Weights of a small GPT-style language model, trained from scratch on English Wikipedia.
Size: 11 layers, width 192, 3 heads of 64, MLP 768 GELU, vocabulary 528, 5.21M parameters.
Architecture: learned positions, tied embeddings.
Training: a variant of Muon for these matrices, 313M tokens, 4775 steps.
MLP neurons of a small language model. Each row is named by its layer, matrix (up: input weights) and neuron, and shows model dimensions 0-191. Each number is 128 + 32 x the weight over its row's rms, rounded and kept within 0 to 255. Numbers have three digits each.
Before each neuron's rows, "fires on" lists the tokens most often at its 100 highest values on Wikipedia text that the model never trained on. A number after a token or word is its count.

fires on: "ad" 16, "gh" 12, "t" 8, "i" 8, "ol" 7
L2.up116:115109096129120085155175174207137114153104136142132128129130129162134096124123132180094135054186133120142115077096100120122110118148164135117110110177126133135108118135136149065159109131114151115144053100126104123160197117131110140157106069181193112103162149166060129131091085094135111134115151131145124132092134120194093158131197115149102000105069117086159077177117122125148088178117159178159140103193134113112058181107111167112154163135110102142136146108102153140157151088163173118104119134165105090062109156127127174150150120154140186111140098133133191146103105147146086161

fires on: " is" 18, "k" 11, "ing" 11, "ak" 11, " be" 11
L8.up132:079120141114140143110142077154147193140106107140076146099131054124136099130162109190145106124099070143122104146134118158078098164113117113172180111185146166157118087090172071117072128104082101124158152130139150117094160094173108115099096040108109169165141138115149124186130171137159167111105094088114097101123178141069136161095119117140170150157130118128107047082130102129085165163128175120136098123116115101197131124061144076115146141164119171152188157136116179094174147133139161041176111141151138123097112143110142147142085126133126133172171113113123132128199166197092129074

fires on: " " 29, "," 18, ";" 7, "3" 6, "-" 6
L2.up462:130160112126136081160124113161082119127126076174078078163140105174123101093161107152131160176148165095119113179168117122134121132126103115121197194114105148145138095174083116077098118078097119113129141047114089167140136135064128127135200122064085067134161081145180137103113103140083117121121134129097164129124123114179118153155111079127055111156167141173183118101149138160101092086096102151184179165145132104100131136150109193130144090152088145218089135117135110141092127114158165153082109108138142104121105144179106119099103112135171140178069165132072129131056171135115178120

fires on: "y" 30, "ay" 27, "in" 15, "ow" 14, "ion" 8
L3.up765:122150086116140148065119132153148142200173132137138086088090174148124160122165150124053077137154123121165165222109122121097104113085122136178151122086121162141135090082159137110107103157123149122064119140118140105187113107138070134168139103121111111102136111087072133111160144160196117146127133149166084076135180162134114142182093074066179179118118110137105113135162109099134068137165128087122117117131139173131096109152071114146084096162098118206139169082164105136119143058075090097097125134111108126135144136148119134124126119128112122161069072109165122146130251109120101148

fires on: "ate" 16, "om" 14, "ame" 14, "re" 11, "t" 11, "c" 7
L7.up65:151107100117070147088154153150124066145160128086182160163107118154171046158206123127113104110122158095138167128132157115166086168158160176105131141136093137163160152140104151142120144058150119103169097127123058118147130087113112100065131164152083129127130163102035091082074118144088117113091109051059213164113188131078131147181128129130126152112175097160163116149099146104153096141116144092071121141081157118092104103100130156154162142127146143146164151118172155135124126162111162117136124134142145107096164124139105117157145158136078109073118179178058118118158157156137115194

fires on: " is" 34, "ame" 25, " was" 23, "est" 12
L2.up144:124173088128141149144100123095211164116125075170087127167151118136170102135048102131091131123141167138128062109100158132116129150198168095122106084187114165099135146127149169106126097154156150140178112148113148126114095130150167121126133128120134077152096071084128149114142210132169162107144149112136086108069048118175095106107153122155114125102145076139130117148123091137135148092148129177091126118178133110153155152131154083096156109105126173068106108129148165164166133168163187151123117085106150127082152138080172137142159055161174106136114153176049113081190169136107051098

fires on: "," 52, "an" 15, "ers" 6, "|---|---" 5, "ies" 4
L2.up695:171084118136147123130188138097166157120115066148149129147156140145106175100126121073159143161104165133162104105085130142194146117076066124115170127113087105122100105186136162123152087125116115155089156156112143106050102122171183140166122111058092159113121127190154152097145090158171121050141117090136104099112125124125121060137158097135157096085097160115156112145130190086136149076235137153090092122143055119103124181123144167125114153103099150082160151113189134124161122070129117167127103142149113184093167087094144163124154102138157147148105135175116194138106068133118088110

fires on: "ub" 31, "qu" 12, "em" 9, "$" 8, "{" 8, " or" 8
L3.up720:187157158201152211127130108165107140109122160207125130115131140130085081126118105118130067140115157128124166105099134117099148126119091168141112125146142141153126146158115110105107145078154102139141162117112095088111089145137075191112156112189105089153165119129203148186130142047111166147075147118103095154108161121139132082066113058162073148143174185117145094144150095108139101167142139068171150116141109130093155091097157141088171110153075106107164129123118028165137140143127150081134127103138145156123099089130081145204169191140124116158139102100079145167131122074163162133

fires on: "A" 25, "I" 22, "O" 10, "a" 9, "ou" 7, "in" 6
L3.up293:088124125135152152119139124106131137058115197130193128106082094139134099156110105123122113148120119112164139193142205135128117106081127162091119156147150094149143146154169114121133096130117081136124121158141083111128140115104144197150101096152157133144145130118156075175150083066080153171151192160109143120096148168176113113132108107132166166090170082140180148118132126114084119154109177139101086106106135112158076205147133159112161142129049128057118139123052129167110193201113182097090106101146144084097180092145114042110181088087097102142093095111134145170093106091137139148

fires on: "," 40, "l" 14, "p" 9, "ub" 5, " (" 5, " |" 4
L8.up476:120155123098113125092177116177162101092085064162175115128162157149171085172129108120186140115104169085108161120090109099146122141169113087112181085155117136122105160145175122100185152138148129155119127130132116149148127158185162044162095134108138142116115151145131039131152093141098167169118143129120113145164129132099127129037182119134122163140143167130127108149171101180071097100119088115148143083154130093089125103143056119071179151086194136101101149129136175155065081112063189146173128095068110099135115107065098183154112152140133127158108118103131146105094109145186178145

fires on: "|---|---" 28, "ies" 21, "ers" 17, "|---" 7, "y" 7, "s" 5
L3.up303:156078081125075124095089143102130139103140180141084140124079056150136190132145073094160180139105204062139067157126095103173109134115149134159127097133139083111100176082081123086118137110131201142135110130148083165101131162133119118121118166150138141112191132139181115098160128142084149107127164100158083081091121154170124112111119141136171085122079123168128066122116113162150123100188159140130134134162130124129175169108139103112207147098094139114138170150172109140144163082154124148142102109177152153091120104095179214134137141103086114059120117170142119144145132121196106039

fires on: "t" 40, "m" 16, "et" 13, "if" 10, "est" 8, "ol" 4
L7.up667:074053120103124109135157131137107185129128142158077154134114113113176109106084146119124094109132097095173119141125141109125127156156161081136138148161074152134093118167117121078162122143163107086163135171118224180111083084138157139166131129141096115131155062075088126093158122166127129185130160177093091130108107154187113131073102134137148134151092103150100074113143158120107134115104161088149114095118113151073077083126191217177114170160138147133056130130110104141130106067135113144161089155179105190133149118119175073142127107132073165147092150043072126159177104124135146154

fires on: "in" 81, " a" 13, " of" 5
L2.up405:168073117123104145111080113143156132179180170219131106015185117123121100134173119151106068126080061134096112163144107087092116107126124126123147101137118142143154177093104166136113108161129128132101105176172082090175160110141126145169151093152147171136125153140115058155177147101110113187132148148126103109104159173140117144166088154086154199157135088127064121125121097113085137128091118152155131091143120149129149150135137171120083158056140153085072124127119116146155183122096123070132141122159143133110154096230107198101116072127101110124083136149145105139131150080109160091

fires on: "in" 56, ".\n\n" 19, "if" 6, "h" 5, "al" 5, "20" 4
L7.up158:133162132123179119144176116112078097138081109170134096142089117189097098149149134114167085074118073096151119123174070105100048107054114063138182134103081107152187098093122140125143125163152176131122176099134144123103112125161161143153156126112135113094105144096151131125143126094156150133167108109093119148059110092143172089115132126143150091066154148119103196121095113070117194110141110114131121153152107107127134153090128125103101145136215165125140108165106135115142159168126129140123093173149148159205213144202138077133081143114190107114096137112206168114111114148060134136

fires on: " as" 27, "em" 15, "ing" 14, "ill" 13, " by" 11, " m" 9
L2.up667:139095125111112144140099155147088142181167104140113099088078132143087159041172147131133122138114101115083112166087139150117141072104118131175187104099088148116176144129133116057118164164075149120120140163140161077133099124097047176131157074131108176100169142142118142213149125111130148085119114097151140171131147141166135154209137168112109063073120136080121146114100128115166175134158131165153154081173168158143100119163125104154083132114057157085156074144152102171106165095095210103144123130142136119105148082140131122161164142109091110191104113174139161122102137122069158184

fires on: " an" 17, " t" 17, "or" 9, " are" 9, " is" 5
L8.up441:132160192115126119083125109123123154177124178127125092111126119164176101131128137143167106130134133164103159123191132176110163171117127145080113123135123089141130101110126146221126140128153148134101042142097117141162150108104140094081162174074102120134098091140135137141086143161107112166135111119143149149132182119143120150152150106093094051124148153078163111164105153155172142106084124159151140175163096139093125094135116155145129154111190116141112120162129117143132146102081091129093141154106095139052076093070208151126182101114109145147125138090000169125216147088080176076

fires on: "20" 40, " " 16, "al" 10, "\n\n" 10, " pl" 7, " r" 6
L7.up416:112099093090144144110191088108163141119127138124154079154046114175123139190142173137183116080160146113151128114153107163102155189103074124044138134168103137128101130135115174105141155144088185164085187112101154107110172135119138165145145126133132161119189109055165084110071135107110172093144109087145159140144145144082129066135090149173164156118114129152101115124134103065171122106156153129093138125128098205149195192098138054123123093093148124073059150135133103119128103158114099142167130109091138106183170175152098091145096171140137110151127111092150149070109153157119099096

fires on: "in" 49, "an" 14, "p" 8, "o" 7, "is" 4, "ic" 4
L3.up363:189115129056101071079162127109074157142102141143137081160148110107081115167168125092162145117100108143154098139186126169131108201108074155118207105139143106162104109103085157135094096109167098134103132132106092112113127095138117172148157146149161165130138135137182093130126126145123162130109096092067114171160101088099122167127063162053152145169091050105048176090148120115066145126110109142115165191146165132182125126102135158088117154136119172118079118142155136138180106167074116162116112136084073110108148139158099179142150123156154078113078130173122175141139188115103113167

fires on: "s" 28, "n" 20, "k" 9, "ar" 9, "t" 5, "ur" 5
L3.up535:098179135093115157103110169121107151132126056045148104070143090128093124105183163125134123093153116169195173138179105110182151121090181141128110099176114165089108099150131096126120088098105160161137119152105054124124129208136120100097140106168117067155143111155170160206122139126150174091124100113102133122161102127107161214168109113171090175113148188142087089176141098108124207089112186114122124143135081151169131140130135132168147099138147135107104123139174141119118081109109112089133154044114104161129177150145101099133095106143151103164108097128094081136067123173093107125

fires on: "u" 30, "ap" 21, "ec" 7, "ust" 7, "|---|---" 7
L7.up48:130138113155058084143121135092149191128121172138077213159154142147128127086088146117141120124101166051122126158090110130167165103126126140089121045062131075118186091155176175136156127140162118107144112158110124114112089171154045162111143140103084154098115113124120119122089135188116176117111167159158103189072147156096116156125130110180109172084102149116083082190139157113117132130173117067157086166156125108150107111186143164094129097137138114121173101114168194168059111111103115104147116111091135127162167143146139144161155130138170113123103165108152154059067109087094127118

fires on: "N" 16, "D" 14, "A" 11, "B" 11, "R" 8
L2.up385:170155116090053071085103067080186098121157146142115165111142113170129152121098127118134207141167123147152147087112126130063173102095163124148190131095157139120102155116161118131180115128114085125104164144162127121144123100180132095102074150177150119179151106139116186107103137119091167134155151175119134118141189112076118111102134105160083155114115159103107109153188186177148132077114096108118151188096152062077160164102140063166102159099119142135136140077110142142126142134186129153125116062156140103096207162143156144094108106046086129135119175108119121132104054129162098143

fires on: "-" 22, "e" 14, "em" 9, "3" 7, "ist" 7
L3.up362:082118119125122081121124126106132106147139123160130073152188179121124082122128134163167183134128177161110166112084109123153100103034130107146166157086130133091125131085099149130101120116138107138084145094146106162109118104116120088060176095067147101139214122117105182115153082185097106153148155091132118087118059098110160123131113084133122077131086103155136140118150080158158050142086162149185154136146199112138071105174187115154180161101099145112142109157111148181129099123168143144151166119106165109131171115153135150155130173159073110139115179183123086149068210106110136140

fires on: "ter" 52, "op" 12, " of" 10, "ong" 8, "ver" 7, "an" 7
L3.up758:113088133124155107097128054196126149177112145147106128064166139152070130054189105122147120123148165160149115134156116146098143113107088125156143147156090173169170130136104131155139135150186079154068169142141103094142135168149193087141116134105058130159076184140122082164117155119125136110133167116082101152124091188173144187120112088105142122128086092102173175151182176134127058170106168154152082098085097142100080163146150103128122110108152142136124172113098111141100117141052164139171041146148112145136095107133103083125190100147116099146113099164123141157093140087063106118

fires on: "or" 21, "et" 13, "ac" 11, "m" 10, "e" 8, " t" 8
L7.up712:125094151107191099096167093061088116091163123127122137114119180113106072099150163127109142142149137120141099180143140183163097129102158183152099130098163092156126129136145092124094102163141148101102136138082107105124102116155133136139145164128125113123093113077088154113113105219168109123136170161153151158162111126199128043096104104153136130126092129081162088024107146198110148128109099091150125189167131138101113104117192119145179153128150194148063166154158080078139110081162115120184116172178046158122136109113170151084145119115125130093128166106128079099153158126163091114

fires on: "r" 18, "t" 15, "ar" 13, "{" 11, "i" 7, "y" 7
L8.up709:161145145075159085082139158153102086103115154095202171068091099163155106105072081163082154091138129107191167058142137112167078116134131152134113141185076152139123099134148122167148117142100132137107061128135083146198118152108114177098138179069163052161114148097173155163130169197129169150134078124102108161066158169134125112190133086111153093128140150131105131136155111150091130116094106109182109221159109129134122143094073137154157126103160104129114175145142112103132119146137101088133090129084126117100161105128203099088140069128169118124172127104154124121134117166086153148

fires on: " y" 21, "m" 11, "y" 9, "t" 8, "d" 7, "ion" 6
L7.up489:119159106053148069158147123105136135145176169164109119074124119149167088187050129125093104106110123123157175150155160087107164149078131105163157152119109114126133064123171071146129111144122035085149143100107153110104172109102131135165164136111103063148106111119141196161097164108141083160092155134074137212124142132072097084157096066099119153105140141182162099143122115091116115155149136071127145165135156131121130133115108146109149116154145090080160173167202118115126119130120116059141117145182130135163095138151176077170142146075091120109168166077187147153182144138095125123

fires on: "A" 19, "U" 18, "y" 12, "E" 11, "w" 9, "R" 7
L3.up39:098083123090132105058089114092182093100191103121133175106115110183052128163182114118099191127164171175104132116149120163080139091108135113174147195111103092153090136172106091109112113104097158160120132108118121103190092109111160109075135131176130143136150136153129168123163130127102142133133104173101103139199143156099153151118214129206144118149074141131106095087128148179144145119148127105150149192129158108117103122097180071138094115084123164142169102095142172131144139089131149134150156104153105167090107090075192065137158117090079127165104117122159134105100114122138029126

fires on: "ed" 27, "s" 18, "k" 13, "ame" 12, "0" 5
L3.up283:082208184157084158181141132091136158154114118156065073114146143103128166201106113128171132157142131146154113215127099158139110150184142097126147143142106125113097112134086156152097167134115138144111143126075153135071140146123103037139123098120097088154077104118086100151128173127061094146104144120145123164158142068101112088103133129138160133073117079117144154196087134166142123127110130096123095128196184107158106188104098115133108089138170163081119144079093168089165114126133160132132144086098129107110148087180144075165098146214119109161119072137133133116159096097096118196

fires on: "ame" 18, "ce" 16, "ch" 15, "ver" 13, "ber" 12, "z" 11
L2.up727:062144120104204148164142058083143098102083109118053134169155145161129123137098213090072134122151160137114157115088155103112164114138086141134079113121126136103127151065164191130104125106189157139140158104124163125083105116146162110094143059149109129151159155144138139121162151095092163114166094088162100070057092127103158082161102156137095161128161079181076098090156104173095160166136180157116106150165066128136175147115114092175171096114129148130144086107095151137084104140140120142164133160142130088143097078089169202116175164138112132147133182127176154121153109134110144099

fires on: "at" 22, "ate" 14, "y" 12, "t" 7, "age" 6
L3.up338:162133139109156139131160142138059060064171121116120085071072134119164161114169127108065173120122177154073163071073165101132070140096152134205172173098129134164089129121159133121143123126112143109077127093157181135123114136150135156119129151150171173158134132103123086164137130100132107128128162125132123206086146107133096086147177103101108212140220117129151067094167093116116140165099121117105142119125173112141109113110182116132157136079088118097143127158133130144200097193159195157110134115099109130084077108129099074150105134142138075127128119091163180134162123132133198130

fires on: "el" 97
L2.up9:103107172142129105099143104171093114149126069111141114109135152124124160052138159083158137131148166126178075185171123068119152142138139107097120117181131172126131127098112126122146133121122112171062166093143148170120143094143090148157157098090123114139156143058132112088117168088115144133132138159055132191124088144132095145152141112168061091114162107133195158152170232102135118146060086139094173148162124136089148133122140096109132112094120085142055157126124154119158154117133098207121153190085059156129135120085151121054124124128045166168093122154127164132155126148089117173

fires on: "t" 33, "ar" 21, "l" 10, "y" 9, "e" 9, "est" 6
L7.up473:108133133162106160152069185129197078120105093165147083076123112118142077147122166139112114077141116093183162020096123130153172111138135122080160107148126150079071112171113146150143110099161112181123125109149147120100116164082163098129155066124129117135100098067132131133189147103212149101074088144118129111152100088182092122129148112125139135158169052152133105197069134154126148108117157146122123141142111117143165105148100117165181141174120133139053152128129116189179150119059133063127171141125150157157181160142188134126123125169152142132137067089093122140126135136101116169

fires on: "c" 24, " al" 14, " to" 12, "t" 11, "–" 6, "us" 6
L8.up218:068125130140144125129195048089089144148098124151161109100115136138137141162148091104177161099091143124133098111123115121147139096164112101102177176143103123205096131119114127097105165142149171141162125054087102050163092111157184195114147163166132088059213131096081108093072130113152148104140135094148133171074144101104125100153154160131145113161142148135128054093122120119153112068151131078084127122067144071120133153148089149179134133083135151145132156036150166135157124144101076150124140159153134144157142161151174119147136123173115126118140124063122118113151125130172075204

fires on: "er" 51, "and" 15, "ion" 11
L3.up512:117173112171136070084139113130160141131129141170140171140113178150167056123074084109180141217159120065167108075123159139176133111100117117137100105121160156151174102130159105119083109117141124147089160174109143072168113146147146103109097106124036159171170182177180143123171146179122124118125172132087059148062157155118134157127158149114097122122178118130106135130154134136136092126165106101148117120153046184108104070162148093170109117156124139111092106151140146099121098079085078115112153158143151116117089139091054127134154146191142143112072159071156163117133110118122189122

fires on: "t" 30, " t" 23, " T" 7, "T" 6, "f" 6, "le" 4
L8.up45:129121119163115060094160077123169078111143122068111110107023126117117099161106128152135139152139127136120151180093138080201125143130151093158139050155154139136108114095093153148113152119106144099144066073097149145086129118112152120183117137135173188122143130139177059124182096163106122081091140106094114159135158108139116065116111150158125136147105068136183119132130169145176115153150207149099105131089138178172151121105100112102156124062119134106076150136164098174157100119079197124154061157100120123111178138141168107115096177144111138174145092139117155174132178166175114080

fires on: "et" 38, " t" 21, "Z" 10, " T" 6, "ac" 5, " sp" 4
L7.up367:096109179135175126101118161144155126178154136119154144144088099106078106095185099140145147176160139144161116140111145095095138128170133106152078087067156129175075131097114104112124087144090173102135174122170088111105100135101166191131150070078158099171157107141111120049153123098089182100145133176103123117031113075103167164130143115125110190106128110161142153122082121118161086129131090143172190147115100187119098100135142126095141158136057147104102109031105117135063096129151129147159095165119122150181110115142143208151115123165134123093100135090127147159143151155134198166

fires on: "L" 14, "ate" 13, "le" 11, "or" 11, "ing" 9, "ard" 8
L3.up280:098122095121137150147082110139139116054106151082159139066093112126110115139165139155102130103163142128149099153149155086157154124131147101087126128150083149157063149151121089078057153122105134140074150161160139096150162107184125105187128105177104142130101113093107139148103180088147150116125084129098114130106095064161120160061115156178145104086162137103149105128110116116132112144079141046141199086156181101069080163069151045107140100125193125143146189133153160174108133179122155163131116118130075082116165134146091174083225140164151125114167159147142112140143133148167121154

fires on: "el" 77, "ber" 14, "ers" 5
L2.up675:084126103103135124156060148137101134075093071167072130119111108141095067115106188118115151108195106187065080194188084158059142110137158107155174157133110134140137127084188173144108095137082098126143153126109148132057084108172175112123129135163111093151144134184098168116099172144119140146179090168091159148159141154158129132102163161138106124041165126108105126134113222130118150120049118151109143149169128113127142106129105071180123135060171141102156113105130159125090169137137104163130137141115053120123088104150109139103113142168067115138125177146136105119139127096156156138

fires on: "as" 42, " of" 34, " to" 6, "av" 4
L2.up49:115125140150144104113098096128173127081171151129094137139175160121092046183096156138144152138123142149100132119087116109108156126107091122109168113167064061127131106214096099106139152186139117119144095122133123102209134163198125104173101135203101109109087107090165157122103074163125106125165155100113118139104121127120088075127128111173116163063158189122196164141125081159118091083151138182147110161084171104147066118119111101179164115078148133107154174100182096123114121133210112141148138104147125198107124104166093153112131145201117137085134156135125101128121194119103096136

fires on: "ap" 24, "at" 18, "or" 13, "u" 11, "k" 9, "en" 6
L7.up575:095129155150160122160142097128143167075123109067114155145140116208124127077102123120102147140188067125102133126168088124138138094140133196122123118104052091107169094118117079127091101163107135137133142146147199169137079133149110141161167140109088161150065194164110100154079068155126149089121167135147105106101138136088089052078183099190143107083134141148143120178146106140133109124182207094117058111115126151091149171137147174135120116114092160171080216116168113112094164098107157128127135131083146114114164156171164099136082128121089130120159174094113119073113139116156164127

fires on: "if" 82, "op" 12, "p" 4
L3.up669:125142138086129089151138113111161096176129095159191139110150181174133127176188106126133122167069154064092155145094140102086083114096092168178066164133149112180159151161144147103168130123183111050136176146090117103146133116176141138112109067184069144105098158132211130115106165158131170115149108110120110129042089104149165171106131074082126119081086106111110125120112160103114086166169088118174121127128116126105128153121110089121143143133143106163126181110140134151159108144144130087192041116141144148170134173156091100102140146142100086179089154171129072155122162076119111107

fires on: "re" 36, " The" 12, "rom" 10, " pl" 8, " of" 7
L2.up311:137144089143099108143152103104142066079142157132116093175175170140106115099082087091166077127102159135176138116181106129121097135152120116105115153178133097177122106135086142131098145077132050130081124103145141122113163101142157178109119203092133102127167104140183134093117109180146110086107080087150104153145167085124139151164027127105192180129143133115127158147114190146135058094159115162054121156160113159138146179101191125062159171110131151163094111109129083135162114188092150117128074169118108164098151141133137181051156115099109125142156154084115149125148131074133155137

fires on: "re" 51, "if" 42, "se" 5
L2.up761:150131117133186105125149092142107057129045141201130140119155169120128098118093106124154137153170187103097148116120118063179156159156129108085159098151133144170137099101121077121070199095144072136098179118130074086145085098188192120114140142195155157085166150127151145118069122057184154115151122160090103123107151072113096053097131137092142168114128147130103109123107113135078091134179126163138124145099138179156122153115127092140168115120169117123117134081152121105174128098100147145205104137117103134159145120196118193123096092123074120124143154085104147107187140111132088097

fires on: "ation" 27, "y" 16, "a" 15, "o" 5
L3.up684:094159108089182156136148162146148129058145172157124096108105141142125125126120124114153098088150083086160186174122112105130152111114067120106152112145115139139150096167176142112107094117089052071129160171130101150081186107113083147176128117145089116078121122190098107132197059129142092134127130134117118142128149122114101109170116170134120086101152101204129174099060146151124111117125169103072164101105166185155174111103148214133131122172122130103112162108112117158121111141150068123093073161065176147126149191114192143111132158105163168130174092096086135074150099154148102189

fires on: " t" 45, " T" 18, " St" 7, "et" 6, "T" 6, " |" 4
L8.up612:100144182085152117099158205137177105126156129113102139085122073155090096133157105187078189116150132107162113151146153130083106093091158110185117066116122116135112130115095141121109157167083115120218123087156170103087054129098177127098141113112162139188075125109104122112120152183078133102102126149141092128113154098118143166065164147143145129114121101088197124141130121117114125134089238152109124133122141165092154054131187135100113142080144187183136143154135084117131119078105119163147156114115103147144161117130104177096113138121055118165156096107090198154111098157114168139

fires on: "-" 22, " (" 20, " in" 9, " v" 8, "–" 5, " " 5
L7.up355:122093126077192128137156102137115120153142093096098115144134138120149097107111139054122151115126162177141129125134118162128116106096101147136109174164141105128160143141091115091121121103136129120121094090125137133073100112143147077184144172063112120104202077103173115098126144194151132144116136050148169150085124114135146128134117079165050106207138103135133197128158156150098123067197097121139157141154158133080110156190110180162108077148153084163150103126095105146152129152166165095151110105140166139179132004131182137135134160129164108178060134104144070179148137106109111149

fires on: "ame" 25, "ce" 19, "est" 11, "om" 10, "al" 9, "ial" 7
L3.up585:169118140112175143142125143087136174119138102158076090157125132143192172132119123078134119155138079141173170092109139148114129155126168113171103115139099191116153104124119165085140169109107134106130137103093167127127117147168147119054155084111086152197139053108108102161189125075135108124124144075149104114067068106124209074085143178134134145181163104147139128100058106131121125134148147079057120119129058091125124163071143182092128061130147190191089155134141085133168147157197110142128103124130157147145090138127147130130092090101107170138181160181112112081111148105103121129

fires on: " th" 59, " w" 10, "t" 5
L7.up752:126120083077132112106078103125116130076205127124155086136119115140194140139138119137167125073148138117130109140130168129173101186099101118117104112093135073146133073094158147156083162127203159076086048096178126154161126117135177120165101116106136128163182092134116075174101125113137167181148180137190147143142114117143080105112121166133087105161145138131201106074086102145141061129134070173110137121129099167107142094107167117129166113098113175068109103125143124118166106192166145092156158117092119158115109135101133142154169131181090126149188086204109174128088163145075154102

fires on: "t" 32, "ter" 25, "os" 14, "ud" 7, " of" 7, " it" 7
L3.up388:059160126133097084157141152151141152115094139139093099144093132141135140103120098118124173133076113148127171140185094099162094182138133198172171150181126150163173064133098105156073159088174180116054129116102159109192103120094133112159129132185139128112142159102120122143106135113098127134139164112112150144068056170178089137105117093147122143144090116144125118080119126161124148149112104140125064165169207094085123117086102129081129105160150113120072142068093126130112166164172123181180175044155146131063171135108150109085089157124113107085107102102162131161186118149159116170

fires on: " is" 40, "c" 9, "em" 9, " an" 9, "et" 6, " or" 6
L8.up336:096169107155177158151097103057138129126078081136147116123170064106072159079156076118166116164134157107122164147117114144125101146129129140166152065156096120100194172110194103168168116153153146119087102133075156112100143121140117130133110235118186115113152120162174132133063152140097119065119112140150126130098146111170104131157166111077156112125181078094138109198126118129086196094126134148096129166108140053157155109109142128189127109115191167127097150111140129135172117084122103164187101114111067131108101104109151130130139161153125131104130130065040147140175125117113089166

fires on: "h" 44, " th" 24, "he" 22, "re" 4
L8.up187:159108173121143156103152107094153131069107161132111158136127137117109141148127167219107152120133109078179063147123144165118108148102096102097126108084106114155076073136161146184099138124160135142151016188140141158113101070157144132114081149098177138147131122157179145181123103100213111110139134069143106142155121120094098124101100139140181140176128040148139092105070128141138111110174138174161218113108122101119141104111135124141158098078124129132085110145142169116119128068063142087139178169119092166143070158138146109085095118151113101096142156142149143138094136139177200110

fires on: " to" 74, " |" 15, "t" 4
L2.up244:121084119118123090045097099069141111118121154108150129139123121158133134156125104147133154084100074135083066125148138156179155127092133129133125104116090075185134168155124126077166081162148098093184156072143088134131157158205160101129135112134135115052151092114141119130118133135109144070152096146144067122130169072175140082131094155109219191103158148108156064091164083159162143129145170132130157121179141126088118159092110117182129132113137157062124112134162191065149097130148138146107143046123183176113142146100108176079154104101138173158114142142088130132094146134158137179

fires on: "ly" 69, "ce" 8, "ad" 7
L3.up508:140143123189113095132122135119127102120101155161125115100135047204122162112125074183137138102068150134141118088075135121145149163177106103113155131155138138147083103058114123143076154090098190066117105189154146110177180175110193120114147079125118127121137077148060111153160075098122129155162122145135166132122139087152128100129117084164129066121136167168110127141147166149122108143133175188151154096131121173087161101130144176114102125078101136161181151129186109116147116142187162146093035175094149104141155130074109125109079144125132186074153080133073158124110161148131081120

fires on: "ub" 76, "up" 22
L2.up356:167089166134187140176176080160194159116100181137154137106102126156149088199091094138138112126129143145132084125078116154138163130144124131093119108153097090111135197179131112137131149129146141079178181167121159100134060125145119115149141142141162097145139082112150101133124089107125114149116180118134098141143174147102139087083179116111060108064117120098161115163102085152129100121189149091129150063196110072114150081137116136112137106086200145160179151111113201078068124151122127122087189157138097133175150103087085125153175102134127072179095141092082099158096134104173141153

fires on: "m" 31, "t" 19, "ion" 11, "al" 10, "ip" 8, " |" 5
L3.up328:118144123103109084092150104144122186129148148149114126130179146124164099116084148124176096120120072070146151143154212083141070167093105107125119130121110096149093098155157090104181071119115113088110160113064142128104203083081151129160115181073101129118150105170199133109091190123165130152088117162081103101155159114111143175134154116099176168136138146151073124097160200160139120058157112068151168150089074108133172119131157124132118116097192110153103172131134101144134117111109132140121124134147099066101190154163053150158164133128113119176104097112172149081182115100105130159

fires on: "o" 28, " R" 27, "p" 24, " r" 8
L8.up485:162138169065111121122102132167161098185115143152171140135143107152159182137089098107142082125112133144116141150172126103134102140171125149109084094171144159153158129159149083156160100127128147080150153123085099142148117132136187123130142059081099142120186216192158111145082123177115133071172136123128107154078163098104134209054146121075083117128138088135085139124095065122147123117104127130132166140110083139169152101150112092135147131113112143139199177101015151139111102140123154070080160161115150130151089153131118156108044146073184145191115095133096130165136125138113118140

fires on: "ol" 33, " a" 30, "A" 11, "in" 11, "s" 7
L8.up64:146102124139101110081116078142156163102161159127107121140064119150061133117146113163081096097121122090151130203126115143107138160098035166148151135096087150116167139174172169164143113146185092101119157094101135104085083112131123123075107157163183195098070161168099098133133132080096140141149165162088154139086096155093070098112184109068162162139143100136137092116164094087119147151160100113170075162149113120172098113076160189133150158085128119143165084157173119146125170154140139064106187168147165112147091106150125160102121086167131076119144136159177116167147130082138076126

fires on: "ing" 11, "y" 10, "p" 9, "est" 8, "ation" 7, "her" 6
L7.up22:113145163087107127090084132120089123103134094173148113145135172172077124165127151180174099097148185122144136108158115083162122067119115118139062141147172114110078142095158119093159140095143077093176164159113097107144112109101126116131076101134164109147133118093150148116146069172185136188100162099128137221066153082120157153104125121102101099141136115072120096148072065121158085158115117159099155143107095096150178116126158126191139072108151118164151174102101170130153073112127118125198101182134162136136067146123097124179095187111079111158158134087152121151095174113125128208

fires on: "ing" 37, "ate" 19, "le" 12, "k" 7, "'s" 4, "um" 4
L2.up165:171135114136138186119060151136107115156151143118113133109126140146064118092121157072081147068117149106145123103105150126106114158134156091123155095095103159164138141086095134083139106128078060096145192185153159136129141097146130157162073089141101160178068143089150176122042165072137134139098108131133090140180094117114144178094106133128127128136143130153088050138167110117155111131104144124132135154102155137144142107115139070134183179153137178150182170065092216143152127209121106114128079108129147076089087106161136126152175143141181085116138153116172117067115077154131180149